From a checkpoint of a small transformer trained on Wikipedia: width 192, a variant of Adam for these matrices.
MLP neurons of a small language model. Each row is named by its layer, matrix (up: input weights; down: output weights) and neuron, and shows model dimensions 80-175. Each number is 128 + 32 x the weight over its row's rms, rounded and kept within 0 to 255. Numbers have three digits each.
After each neuron's rows, "fires on" lists the tokens most often at its 100 highest values on Wikipedia text that the model never trained on.

L16.up646:090211112150096092159107113143087178136113129096151148145067131128139102122078081157082141163077167102126057208143122149094124109072170110117162134177124149150154128086072098172100172150164143159119154143147116196129150088088116128062091164127132107129139121137053088136136160118173122136
L16.down646:120113087117161150120187136156113223109104129191090102125093151120102148145063146116138136118166106142135166041137135131108187134124121158133116114120115119177069153155188110162083128193136087097161130115093134133103104148165134139105151129165117147165089118123147126170139095163105167099
fires on: " ", "2", "\n\n", "1", " in"

L4.up258:147122149133109095143139130198123104128166065154144126111086105064169110203126127122183139126104069156095120095105149095085117023129126125107113099148056150044085151136091146192103145156101179123105163038127147097113118142111151085146137129130140120133184097158121155156150106164141065117
L4.down258:136145151088119122127146176166148088169124128124120081090120102099124138138126147118100126174165135120081167153137127073077123140104138147069144113143103152148072085088116122126166180113114189085148149113113166126156163126116117112067069135165182076123148145161139134119185189170140097114
fires on: "on", "cle", "ons", "ight", "ival", "ore"

L4.up230:085087173113177097146160212136200121129115089100190166078103089151093166122116080096158141102124098128091131105094112078185131113169154089130088116157175113130112119115136113149126141154112110151148137067139134085128147061078104114051118101137137138131131126094131114151146136119167127158
L4.down230:188115120101158099087095129157152161099120087187107118097122110103128158060125095169112113133103065096110145125078122145164150113093200140185135141132174143142161132189133128152084111148148123176145068109135080185103156158176088164101175079150092148139124162115195149157122119093089129110
fires on: "ian", "al", "im", "ation", "an", "hen"

L19.up525:162089095115124147151121139095118089160135122154097140089159125179160178146182125113059081102129132085132099077171178129127133086115085121085199105172138105162115116192121117159115086116123111137115109150198145117054102143145111149136116133080132105130127127096145156157136187130109085155
L19.down525:138162174111144107125150147146106163118108170136087182155126124106185137096113122175132094182206138148173101118125133095092075101122161112081063133160152180126152157075120049105123144127062129147121119129123107157159141150140159044210132130130097141155136102180147172117110110140122158079
fires on: " | ", " voc", "4", "5", "unn", "- "

L18.up1390:150164150118121138168160143100134102143170091121109146190125124144180167152107094183091140103097117184131098085088093084151177154089148124099157138132176077123137089105120133158166102145104175136100143129106147123150186113145111120117172104152116173115118121141150123097099171138074087109
L18.down1390:125141100126110186168205075104167117137146178079116120103176133083110137107148104138104181073147129169169133115098105120124116126127101093146124131171095158110120163177113078154093097118182083111180114144082125108100101122113110191110128131145133102170132132161111123141151130089153137087
fires on: " P", " European", " of P", " | P"

L4.up143:148121144104090144124176105126149151128084161075144120031143125065069131126111107155114088117121164156152080176103097141109204108126071116166135111162158173102158109091166073142166094141148132096125167097155161155140128083068118111163158114119065117142106109120100079148092148076206165154
L4.down143:120168062138115154152115121172153134126085164098133117122162101136067102112096129084116117166092134102132055134138091146143197147113100136118124122171159124086145140071099165232141116169155146133136157159125129128118117089135159089122141092148102114077128095057160158150169164078155184196
fires on: "an", "em", "as", "en", "e", " chang"

L4.up660:097132120134109143148102161163159117106153092129203084135126119124128125177181118085151178126142127161124145114154093137144139072121137094158102135199119111121086094085068129138092174133154115142114108121092106090124144154096135075114149143136132118075150146061083118116134154188176077157
L4.down660:174200104160101128152143062086106178104164149100167086139146129157144139147105097147156149111121056151079156153122127114142065074095111112114135163165045083095131124126141176135126201135095135124152109140079085157107150126129116116169117103138163169077099130156063070075121152119109116100
fires on: "O", "E", " | E", "A", "R"

L4.up1007:121096108092094110158073126100114124105134099086159146160108058163182170105118147116110034124147154146155138157118140133103137130146069116144110107117152106086143173105146154128179147099104146079103139113115098117097190073149144130174088108129203079098190126123129120090092149190137098126
L4.down1007:153123147120151103155117105102110116070109150113087162132083144139168135138191088118118127132048143120152148147103130137162129155115066085140129145121106125139148151095073176133163070096100147128137151162162165140079106177117114131137151159121204131149178140058115186078099163144084199121
fires on: ".", "le", "ne", "l", "ar"

L4.up1241:101089156110107086153122142125127121205074129130151153156099093073141128132125057187056152173154187118142168098147095158085124142153136152165109109124117172115191101149157083169103115135119152126134112136075096129200136145083148093103095102102133090147145105149135107161132098134114129177
L4.down1241:180154168154107159105091165128135123130100230109184064115120156082121164117185124136099102121093141176124104083118126084157099134118094116126121170187125091146133213152174123173119157144065065142134081095079185113129132114108136138081108117113149098137142139156148077134120090091145084131
fires on: "it", "us", "an", "i", "e"

L4.up509:117129205113182123119117152116101171114136141111173129059177101093117132178147052155147107112096149115089125106128129102082129132173084138133138151141125196091129075117098151102152104189152135162153093123170161141092111125091180143041135108071075106149120158136115098077125128147158145133
L4.down509:134119119124112136104087107164135114158105159140147151138118153154136108164129103083115162139055189189075094115153211113115135124094133209119147179104112131126114197155133150116094096143201108071109138172096119167114163131073117102157136141157125128160120133120173143116192157134075175126
fires on: "as", "an", " for the", "alt", " arr", " sm"

L16.up290:162114151128173089120118095157167177170052102162135162110129196118173133182123119173133110130112119115158144129151153096162116085145149104126077138096095118089088148138153100142083114072098148174098163122079111162079129119134155081147114089112126084103093085163109115115166145156109134126
L16.down290:112134120140117150118122172108097115115138156116083157129108102136054110102125080091119106122183188133175134144158125089113137169112133167109150091111048132175084135155109184098134142096120088102172125107139155120206135122167123145136180121127104129107191108081126157131106123094165029195
fires on: "e", " ", "ight", " Se", "on", "ly"

L19.up15:180121131143127098146088148150108154100109139136081170122161095151128140134088152226060056111085113156208136173069185138128144107114120188161130143198150124083092109080172101140112153189095096111080134119145149134136126038145124139147137176150144082128138114123083204128114183129144088156
L19.down15:165165144151082137114134081100148144138134142153131091119127109107186097152106090117135121120097135146163106154140125118104097091157127126152107097120131068085136127100132113145139128117107111163107163117152095125116141143063159142099105104087204102124131090111111180219141142192165168096
fires on: " sp", "ow", " Sp", "sp", "le"

L4.up1246:125131124104087145147174145136113113137189141099139090109153076168149161138127132103165135168115118143096138112117047101189106122148150081100153100168161090128147134119125194111095053128135115139172162149183143070152118107093144130189125081099166077122170152107126172146133143189140075109
L4.down1246:108112158034142069139115142076165087074105168119154100114152078105120093144163126123129122167122129149094086138126094151157105120117133138100050152127191095133148229128098116102083114136164135122181169180156156103117165158136129082137147157084149169149147164167130136140136170103117172079
fires on: "V", " | V", "imate", ": V", "u", "v"

L19.up1097:066143088091180097142079160116117116159141123108138168140158073124122110154129126116103109114146137140150165119068142113125192106167108073145105089121145121089062109128157140123127158152169110121088140106087126175078157093100092136174159138156191137149155134136160176065174130134164148190
L19.down1097:132107077133101147166139080205156144104135102111104117063106176157150138111175100089125147135184159119192063175217164091094075101170107072150151134113116176127165135136116075107119147124114118074044161104185102096120081148115115177098108068090141079192137132119089129141135117079181095098
fires on: "le", " Le", "p"

L16.up1506:142162117136127099105102106191140089126122095087126163084068134145177117130157144135128154154112178173115089142154100108143133108191125118195136147148142156147113127062105173150177123145083137135161167154144106132108157132112137134094110193136116158137084101131119110075122159160206121141
L16.down1506:156068050202111132074162129118088099153090071140129126093150122111133101092137113108159143091102073104146141106109172125140160164167097130183163106178210168145136111090152135113126151149099141155159158122128184156096093133171147126158134127122095071120152146102119102193107110154128101080
fires on: "1", " Ab", " may", " sec", "2"

L4.up424:149129149121163120128110133157134143119132061158195173098122144102182159186119092154142123142147104097093093173134093127150103058158102122139121139170126165125143160151055182133168124154154093121134185108163150129150166130159077150070120126070085100127164094154101092150138136182110105137
L4.down424:089118161125133098084093143059068078130160055177151145133153112173135126092140129142117143088109176144075155105119112170096053125188091102105088185168108060192120132103101184143114177150105096086127133129095124086164140150113164074115129108099130187199135114162119122173139145075105125149
fires on: " is", " San", " Is", " et", "r"

L19.up140:093164132139122117106167191121123179133134084092108165160119132082099136102198147189128119151116160148145069124151141080189112125106190125117141098128124096129111125096129220117181126144155115133129101158159122063122142081074094121145136119134128104065083121174103144124125129154118109142
L19.down140:131099063075107212135102144132159122160152136165085103124117120119115098109105107119146138170139174101123117144125137145114164137164129131122091116203107102161153155138113152141048082087130104125144177126131183200183123124133141105156124147162168131122078063158137121162125117108092120112
fires on: "er", " comp", "ord", "eter", "rat", " pat"

L4.up1424:142120205103101123127150132129122130157189123090153069148121171198116146106112144130170148112116136077134146113128083100150155131134140116142134116164155107142102024140104128106084117115074105084137113137117134187160094143092089142124172150148154125133148147089132152069091077149177131173
L4.down1424:152119100181085138116126074155092155144171142118105163072138069077153159108134152155131148174147182137084135134122015102121083186107134190140122161101112117097115131121071181177129094145098122121128090128146112102060128121112135132184143098169100154135162088118108087152178159119091149085
fires on: "ild", "W", " Que", "|---|---|---|---|---|---|", "ost", " | DF"

L19.up1421:107201154096182116136101089163101154111130152135158112091146122151089114160079179115117134130143142100083126161164164094126134078117078083164135164148162105137153115110123067095167076139094069109076116132143158137106121153151108128165175198186114119161176120135150167090111162152142143132
L19.down1421:174079091120134107042182156143162113135119085129041105119155176137111160181100148151127102116118127154114104110135174144080114156133158156127101080114078159124160153131112197162143134133109107138102121121194125045167151112103087121112118116172204159081163134127108079144145094096153100128
fires on: " Preceded", " Succeeded", " cont", "em", "f", " bar"

L16.up1385:085125153125132131138106107151131143106131147097213101096165111160165130139112158151141144135157128086138133136155068125133192094102129130140184140116089120172096177129121070120084115095126109115126171162122161078113150114173172152143073143149106116123149136169137242111100205138106123131
L16.down1385:127135141096106126081173173161147102196085146144116113099128121110147166084081135137108170099147113189149094113122119133133177115101154155117144146120147126113195114145134185134068146155110149199108150115050100123138132112058154123147132130137177141065105068148098121154107104142116137096
fires on: " most", " Preceded", "ically", "ly", " Succeeded"

L4.up1444:110139163090152138169104165087129142073154099146196159120179099159126168167141127130112177195165181167103126126110091132104150157184061176160065089197085099154099162107140190114144088158164111126095136135143153082131140121126120123153187176094154154142145155102147132119043152162152123147
L4.down1444:113094129081207086185104168114182145107114104146096103098105129077097098153148162158156034059048088153170099117102126114142174127096141112100107154119188130086173153143138101136128125113159155158105065133125100109144193132115147138104156133143114070137115148130079162074135100130197110124
fires on: " Sp", "p", "r", "The", "h", " The"

L16.up1032:146167192102132156164094154134121130148157112168147079107155161106064131083120132179147160179163154181105094052100088123094140136140089097147145165162139110083122100135155094146176152135149116143106106128134144144117140135127105071099108189192163069069121170114103104147153114114072112178
L16.down1032:124111122157156096191126164162118176128117141116112189144095152145169120128135086111133077119072161108130156131085126080168172200122127157077112058041127143079142152137107147133114124146095151077161094132143115109156115135091149078169131067161136170161143157110150138176138131143112131118
fires on: " the", " Ch", "ch", " was the", "on", ","

L4.up87:118088189107118137146120129066126120092094122133190097123122158142096101149149105148165169101071149148140132148128097130131120107127048109126105121151100117075094058122155140071169133132180120111145129137128106128107113114117162115146156104142164088109180131096144140122111110142088143139
L4.down87:130122142103106122132168068127123201117125133215127115090168147119111104152138131145145142078105132121119125162101126112128097154101145150136116101150124122125089129070154117129133088212096143098127149052129114098124163115169166089111159117105134075054109122177126128166113102140180059111
fires on: "am", " comb", "pl", "ram", "r", "ription"

L4.up1190:132148109193170122150118116125125138118124133124236162094096110139190149171073100145130129129136167117133090134105070079116100112156142105114111157172144108110219123142143205098159087167104144107187128138167170113139171099132162136157115174163190115157176162153111166083059130178120074120
L4.down1190:138135112186104044176117182138146141183108086127162197098124138166146175157044125097154112103123152151163101147139106171132079092168153163074100085082132161167125134109166141110170083153152162093173120164155152087187162158175117109108089048144147099112130165135131126120160143115140080166
fires on: "b", "ad", "ross", " Royal", "ast"

L4.up1236:100109152143119121117131154172148139127072127123121132167131058085115106120132116171097176143161084101108125126099197083127135126196095081164151151102140159114099137125143149159108104158108086191115145112156103109150159134108169099067145099179123129154127101158114113194194156151101116149
L4.down1236:138143172161106172139151060117179104170085183160126153085102141156069115103136168083133105068162152147175117144149080117134197163100115127122144022135132122104123111125096079100074132124100148122164051142088154149177089121143100130096075096091142147072109188166092092121126143106147138111
fires on: "e", "y", "ate", "ating", "'", "le"

L4.up1319:138146155100144168186132157107101148097164092114137094169088094143195153155151096194095161243128148124108138093097087145193119121132102139134098120137141094082148085079140177130141090157095186144178094137144112089076096135156140131180122146173140131076106129163122154108148133184124083144
L4.down1319:117116143140108128110195155096156137126105174117185144141127174176102137108060113148111128148069109100156118151145076158120088095158116110142114153100187093120144114135167110186178083104157149113108126174127129144140177062103103080135159174167150142126087130181070185112183084147171070085
fires on: " V", ":", "V", "v", " | V"

L4.up885:097137159113086115128072166092083142123123103120180107150172118090149163167080121136098179110092149169134084159138113153195103148198055112168151196147125097137094100105145162069193121116162080112134107112149119136113172125148068107142152147125121114130152102109140116085067065179112168135
L4.down885:161133195114161111132100095120079125174105106150066145118104157132143137112088115180122073155148123108122204119083108113111133182097101123093179156109143168124079115121092112131123099141154149098115147127177155135159103165081132112151119122115125150113119140164094138100123120118126126092
fires on: "r", " Dr", " Cr"

L4.up1310:114113136083067115116147160198154174161166094145179099173107128085082137114150143121128137160139155118110151128144107149140161079128081139130065134130107151083116118164083139120124159157135156163074074140164103136088127148123163147085102108134130074106187140179131108092085096136154109119
L4.down1310:092088121127103189051163123132143071129134123153077114177118152131114152085159166153126108059097130148088127122154113163084192107100101134130095111119132138123164128191087132052124150131091140083163107142117121121189108132192135152135096135167109144106119173144149178075123106076163170114
fires on: "ac", "- •", "ors", "=", "uthor", "it"

L4.up1301:092135180094193111161120169115158107113119135113160062081070121141080112148151083132127180079150109159152136156097092118068165057165138131121095112191125142107185111148098120118128137163134094150138091124110114125144097115073088108087170122149115100122167137094085113136097124124130122139
L4.down1301:161083149147126062165137142077132127128158108140192122114073111118179109153096082168085152141077101056135134158155131150130114064104157153120064135167158119130133094084095123116090150079133148182148114118117152113101088135177141077139125091091105155093146136103104085167127091163153157185
fires on: "D", "A", "L", "E"

L4.up1235:135172162113148129138159064180163150140104174137155109130124135083126168118105141143184142162107175151150111120059104150103162090109138147091056087194122097064114096084113175069147130160117090129138155162088138119142118141135181145153211134149093119103147075117149147112082182141078135171
L4.down1235:146091110197124155107183123117090108129130149155111088075151141126109110076160162136134138109142159213165156094053162094119203144073178121093153095128123168122125115148139080111085120107104164121138108129113124139105090133173165144146142151103152178143150060139157111128133122121162112076
fires on: "p", "e", "g", "c", "ru", "he"

L4.up1534:097108175080102116131123153084155118146125106088116125187120184143110127128160101095057110169146147119109124066116114162139126119113143185150103124159100118084199168134144155148140118155136130141092070162092097185142103074088136164076085094114157142155196130129149111049081099131159144164
L4.down1534:160095094119126137139150063121136082024185104120139108087111170132112133101138122166121129183131179162108106169108082065152075149132225119111135116148140158107151152067170165158153112132096088121147105165103130118129150094146093091112132161153096178113176163140112117095135139157112162185
fires on: "il", "it", "ether"

L18.up1389:148092112123154133126097151147102109176112088136181122064118161131216126164191167114161142075113159179140094147140085127165131112205134142137140093126084120100132148125104161098204122095128129143108135120147110068140119096138150119092122123148114131058195117070108114141169117119073121112
L18.down1389:102115174114109107173122105110089126124163155102092133156172149140113144080109091110162137104095117070101173136115117089135156147129094092148130154063105131135060130161138112169094178157106152095138138126158114111093151167121162128159096151058102129120083111232076194133150160144150206079
fires on: " is", " are", ","

L4.up1510:106110155127147108147115183102163109143087110156143152095077066161126111134175134105152128144139120099126148172094125134135130132128099126187108077175112141119099118185111089084090097127086126137174143152169107090154139160142160112094147066116133129087166176133122068155130049119178125171
L4.down1510:166080093102175125098152054181128134154079133141106152140154145146105127099159100117132148175158160138175093173114156129086127170081084111072111135105147185086136101171075160124090122116145128170100113131079101154165119157077139150118190121055124113148104120168108071117122088152137140137
fires on: ":", "?", "ia", "ian", "im", " See"

L19.up106:165096164120092084136125139139115076139138104096084163095113223123066194136078124068155138115066171070159095133127113119107192147135098109139159155105139137090134150125144167146167146132122180207111194143129184155160088094117151090112114131118153109119168131164115154101109157094144183111
L19.down106:087170094158135154090104100102142129119170088133147081158126119125169149114105143204144136143090124142092171122132134092112146132173108109057144074120147133106105143128137138130180155116131149043095160118122127087152113210136153120160095146133156088192132119116094141150136131092127170104
fires on: " to", "2", "3", "5", "6"

L16.up261:118153104113096136142033102065171116131133131165121086109103148064180134146102116146086174173150089081116114167074098134204152102141059106136120137142151155089156118110195138116139149148128095091134181102162144137068212118116145121148120102197195162109184104095061166120074113104126137135
L16.down261:067130183124114082131222150141118163155120099093099102094150093129129092119185153112159190074140100087151171136147096092073114155142151110094155084116149152154105132134129131127107099136091188120168148132091180100149109131133111105139094140061077169149125155169144117138143093146119147097
fires on: "–", "−", " Ed"

L18.up1007:139077159116119099118095111137111112125134103088146191101097121118146186140126045125156156125162138082122178127108114122136153145163155101121132126148142120172134067135158119135128064197131163127131119173131143136151139150119140107172067145144130121094144100149100133110109187155101082161
L18.down1007:178063173103127103099112095140129187185115142144106118200168212106159102164137096051134126133173150128091114103070129169123069125111130085107112145127131109139164132118144081137085135091134149085170143110125128101141110153162163183126166118164052140150125165107130027207077166129166179098
fires on: " M", " | M", " in a", ", M", " as a", " R"

L19.up288:209152151075117115114133150131103132130117162096142141117124149107090164110139169168127122151131117129095086150108171096117142071083181088140157119154074087167109111148108163132125136171117069089136133068198129078098071105152124152079161084190205089050085156140100160190156108109130129138
L19.down288:165112131155121141152172115133093155207126089210169085148140074153141200158102142118128097129156077109118119150175110165124122107057095129091142130146192099087142100170138186120185115114103162126128150150146103166191110059103092135119115184182165172098084147121133094169140188137118066089
fires on: "| ", "; ", " October ", " is", "\n", " February "

L4.up79:118143154134121084156111160128114164151121160119181101089132094057118175145156151149104110136107112120089087184093096172110142075105131172142131132149148152124142092052111160164151141092151102172091122070144095105189151110105121098091163126159116102129175110110093149146114166117196138180
L4.down79:168104169183143171179110070121113163113120105122107129134118137150139085094132089077166117183082092138107161153099158067119170096098161187118060190113097126144109140125084166152140102172167165091128138190106116149162095161075180073154131124162108151114090137093070142076081189165148140173
fires on: "all", "\n\n", "an", " in", "le", "al"

L4.up300:115120128053075124154126137148180141158125115165123117141143122131075156144145085199130151042035132154187186130103118123071165111201125110158095146134158104080148087141132165118135098089117135162136135087144160137084122164173147131141180185119132103115124127108105114147147191133083117172
L4.down300:136136076118117124097131130095191123161100202128149085141149112115138102119156121104167123149179081128149149112172090134114128172132116134086082148095126118081169140147128119158081142138132121154154098168156105157104119108153128134125183090123177124169097178128064139062176083175100077134
fires on: "o", "l", "al", "r", "ro", "e"

L4.up418:108111104157108130105103144123179121143135108116226101159168121121129091141120129149123102120161134162151174150111116133149134105170079172168114127147072153099087190152140109133138158147073068142112119214117146136088133043091077108143126136092142130089158149147158093158062113131084091143
L4.down418:125135192094152110151137080161134139077083172090096163093119097114104170071100153169132166123129162074150118141144112064142120114068104125105161143144139176148158114117163113140094107143109164138102111077167155099127107134131138126151153164134141129064119132120118094151133137078158231170
fires on: " | ", " at", "le"

L4.up1344:111138119153131120143116129089161114170057135085073094099130113175117130095160127182104068144071132204186106106208150157081154077109130141136127117139100122087125122098120102083138136113140160169137169113047159100145103117108121082132122149175114050174107096067098108128130129141132131136
L4.down1344:139139128083156082117177128124131090099083040138128124055165147077128142154164153159116139141133110140087126157159124148125144156131159132071104161125086143185103162155093168118121123117180093140163031101136140116136103160133143131105113150116165190141071082136188171158160126146109108112
fires on: "ing", "ence", " career", "ge", "ise", "e"

L4.up1516:119128129129169135129158139116126164074116110093162103100117140098111130146143101150087108120156132136130065107103122135099188083093069121123142147233091151128132172109098197119165093193062132107151133167143113125109147107111107223137173199104154096147143111118147118070087100157112133111
L4.down1516:056100146102196164146123190108109142096157131140084106116100144122088088135157099113102071155058110110155174102077103155096128165094149111123140130183130151126155092116121153177150093200108096050139099147078059136129163142116193152172145169174145147157135135126139156074144139092147145103
fires on: "n", "qu", "w", "l", "h"

L4.up390:107108147135170148104135165173125099088136154077091091116112094080139125106117125175162139167136145100171137120079119133109133125155104135180151179146125139134135155192185128083114108162129111162157072145203131133134112139112129129093101168147095154141123164092154114091091115136105060142
L4.down390:116129106144088143149192102126158116088186096173141079127156156158147192102102081147139125095111081104135155062119185139113082094131123077092173093096146119066155130146167101168096163105132134119130166156120179152111051104147176103190112122148155110137137078157157113153090160096124098124
fires on: "F", "ions", "A", "D", "ature", "ation"

L16.up664:140117144101182112163082154113181109123167025107147131126164121084177160173153180099072181150152123135127137122074156149154154086120155103138106150191093117096119154093131160139093094183144105106103124078067155176058177126114112139170153124114107158099132164140109127157049142153166126142
L16.down664:188166116170124099091191170157141095148129161168089134143072146127080112135130101076142086071085150111072193069124125086136140154100155147141116121097126178148121075206125081080127117113139154109148119146094135089161133120160108111163154155089126154170121144115133104074167179120118095093
fires on: "t", "et", "–", "he"

L4.up483:124136207103139097202063140175144105127129142095144155095154166068131154116176167112136144170088132133061119130104151102104142119085097079141078110177147108097091113100059133099112118132161128127123202109090125101140122134066118128150200129116091124098135066125151189103141109148174177108
L4.down483:165112190113158133119123130122124095095195178154165113189136132148086152138126078163132097184073107139147136081113154111130165175124108094132148147114106163114092102120175135110108158167124150185124144153133172139079151102132149096125129095153099116113116126178116156116161124138090098111
fires on: ")", "\n", "\n\n", " prop", " Rele", "quad"

L4.up1395:153205148105141177156146150136104142115091130080193131117118132091146123217172137097124122100154194154179124126109082160116130114089097154140201181164124105156103098093089181123165076168160085122130116218131091135129153088064146173121180136130169111126170161100119109072114153163109122109
L4.down1395:161151178127144209165131170166115130113105039110176158158058111148109125152084154145114093087121132116123115136146105102150145085076088131174193109150046072104126115136129137170109100104126095149080141131137086201137126100096161102140130188170143171144123104127142208078114114130110095104
fires on: "r", "l", "w", " in ", "ur"

L4.up1180:148161169120163133155090153061066170099128080113204145113149104096082180173133081148098179149141142174138139075105108179098151111156117117153114125150098072158105066140156131169141113180156143140132121072145120093135161150173138124124182139141166050105170174083137168101061130169118138139
L4.down1180:094148156178158116137108133125143115106093080122144143112101051064091102123093142111127138086123153102123064143128068143186155186116131146146113129162171110127169116175075143120147074144174106123120146125188102120130146199111144060106126139188119125072135115078106126121123103154109133114
fires on: " Best", "- Ch", "\n\n", " by:", "ography", "r"

L16.up1259:160194134165163089155118163163129114157159151121111118107099122066085158151097129191107151138121098173110114088141099133141147099158151099087181120136146132104122113161147163103105105101174162208144083080118145080141129085075147093109154128177175140113156132171136118086130158140136109089
L16.down1259:160130169075209150153137113143130138149125095115184170134120122153137112141130133158116109128093122093135112100154116199170165088152104101100163112127106139085193124099119122158176046151091155086173177110167075094090140123108117114122110099136103179147145145123077165105180153170112122083
fires on: " s", ",", " the", " K", " to s", " | K"

L16.up1344:078133098083094062142111124156113081121138092103188125126147093096110160109075154133083112165168096111184123106080152111206149077077109078143108164112131137138155135122112081152066120100148075185092126138121109101102145082078103138097083158136208098164135168146172091124085153098127118121
L16.down1344:139065091157126131138110041236184110106130127134130119114124117165111116133055133125100153110128152164063159123147173118092110152121139123118120091116133166162111142105076066139185084104094154167127139082128167105117101157213140174145100139114092164085201053128103147129191166141123150135
fires on: "le", "es", "ts", "p"

L4.up1457:101142158166116114149169156164133154085167132107155084139090115094074140166093153136123141090175081147098087155140099137084161091130102125130160114131062124084110145154129176113181069151106145172154126119150148121126102125154123170068182097182122119082196124141098033173149113165102105117
L4.down1457:149131162190133143098124114117049091125088113099117102116048141123146159112156091180107115161148159172181116133116112160131125129119124133137155149152138113171150123133114099114118108174074148141153082133135093167127122158160093149142141104110181184133226106157167176155180089105131038106
fires on: "e", "ent", "n", "end", "ett", "t"

L16.up789:157135180140143100157099106149085123102122125137148148081175070193096111116136127114138188175104142145105162149152128123113185150114110160100154098178150090132094106129104154122078102162152091156115108161153127121119091134092115135142127128156175105133100142141068181077140140148152069083
L16.down789:140167208065182151113109101106136107113118128118046169159144080141143187123167069122112110153110158138188065141113166110123104129127115086128126154113127156103154128083159091130161133100077172172151139124145172122094169081151204136148082150165106155094145147115126108195107064144119128129
fires on: " (", "\n", " | "

L4.up330:128150204146160096159067142163108137167133081130161156077107122108166115187148169153162151162139168126122162138131101164164133094092198118098156184159125081118120087127098181148116100161154153108145117210173100084094139127061117114141160164188155082088169143064113113122078173113133152112
L4.down330:135114182166142102144131111134059124109148075114190127084061095120130144193158143134119155141102139150197134137161170098138082123120117176165151185157140109137093096086124187139137115136172122096150104161125143180150146108146147171142169117172156094124158084087136146119112117085117133120
fires on: ":", ": ", " Preceded", " Succeeded", "-", " "

L4.up670:115185123091187072160149166091131159084150146142156123101168139128124210195154130127145172161103115167170086158138085140150157161147128118126122176170099127119112105092109144133159139148133043110140082137148133085125163145135178053163177149104121094086175157067172095103049113134134149138
L4.down670:064093131114162135171149119119098080118153093089122141139159200072109145136114117239134161107128083116087159124090115147150118191203143107112102173156145096125143135092096097149104097152116140168131155170118102132084172160105107110139143125110079157123166134074143087105093081031080163139
fires on: " of", "r", " of the", " =", "|", "ing"

L18.up1268:181187148107198119101156155095170044115144099038109105128082187153142181065178095068149085114130138147123103176159118145097119087072089085136203150161157084128072110082104142169148136142220145137110157097163109129110120109118151142104115104138137159125131084157103168164097142126117140147
L18.down1268:101132083093149172160172192133088123121131071180151135146145098135165121075114135130099171091124204154104107122229082114120181087111125152159120087135099133229126181116146143179089122108174097172139165138149109115146087148180126079107159146095082073084104123086167130138099154127067125108
fires on: " was born", "erm", "istry", "ided", "mit", " In"

L4.up439:146183186133131130158105145125155076118132122117179155074042174200167129169109107086146126172154151088106125129173096133129131125124100158117098130147137097124073105079045176117106162120129078160147121093158119122119187099090114070193151168175172114117212138058113142137126165159181111154
L4.down439:119160105134126176141118162146116119144131123157131118102118131193179191152149119114103103087122162164148132131134198072184136138167132170107060086127086093127158093144091117134083084108158119192120123168162116176151128134127148071167142096177037164095183204142125150177069142105133135099
fires on: " as", " (born ", " Succeeded", "in", "- Occup", " "

L4.up1036:152147105127188128167141166110185129114093062088128187132104077119136147153113141138173110182075160137200112052193109161110094087089122088128136105160144104139116098130179090113153110142125096140097119169112173164161143094132163110104169106119064080193090097066127112081113151100166080201
L4.down1036:124112143099136086135162162147142137114104121151102103105180114139115111146172129113137095073080129115137188165139171128110180148155161082090132155105128157166137145142122112122145144157131087088162098128147129150111087040122139205136172157127083195104071120109128123088158094122184125122
fires on: "ge", "ice", " early", "ise", "oint"

L18.up1137:106061141160105122143130126102101129112159074118149192124118210049180181136153119137164192088147112112100112087125098115170139094148126116153151112100161067089123114084118184164141158209130155102103113106089119063122173135148169183110104142168156129121114138133117116140080084123084108122
L18.down1137:104153105183167112119096146085069152135146107148095129124161160154142143175146116154121097164115136130118181069094150144124136127083173135118133156018117123203151110090166130202137106150064073113116187140093123159150159074106152145099150180102102094099101122153151138172147083155099163114
fires on: " or", " is a", ") is a", ",", "il", " Or"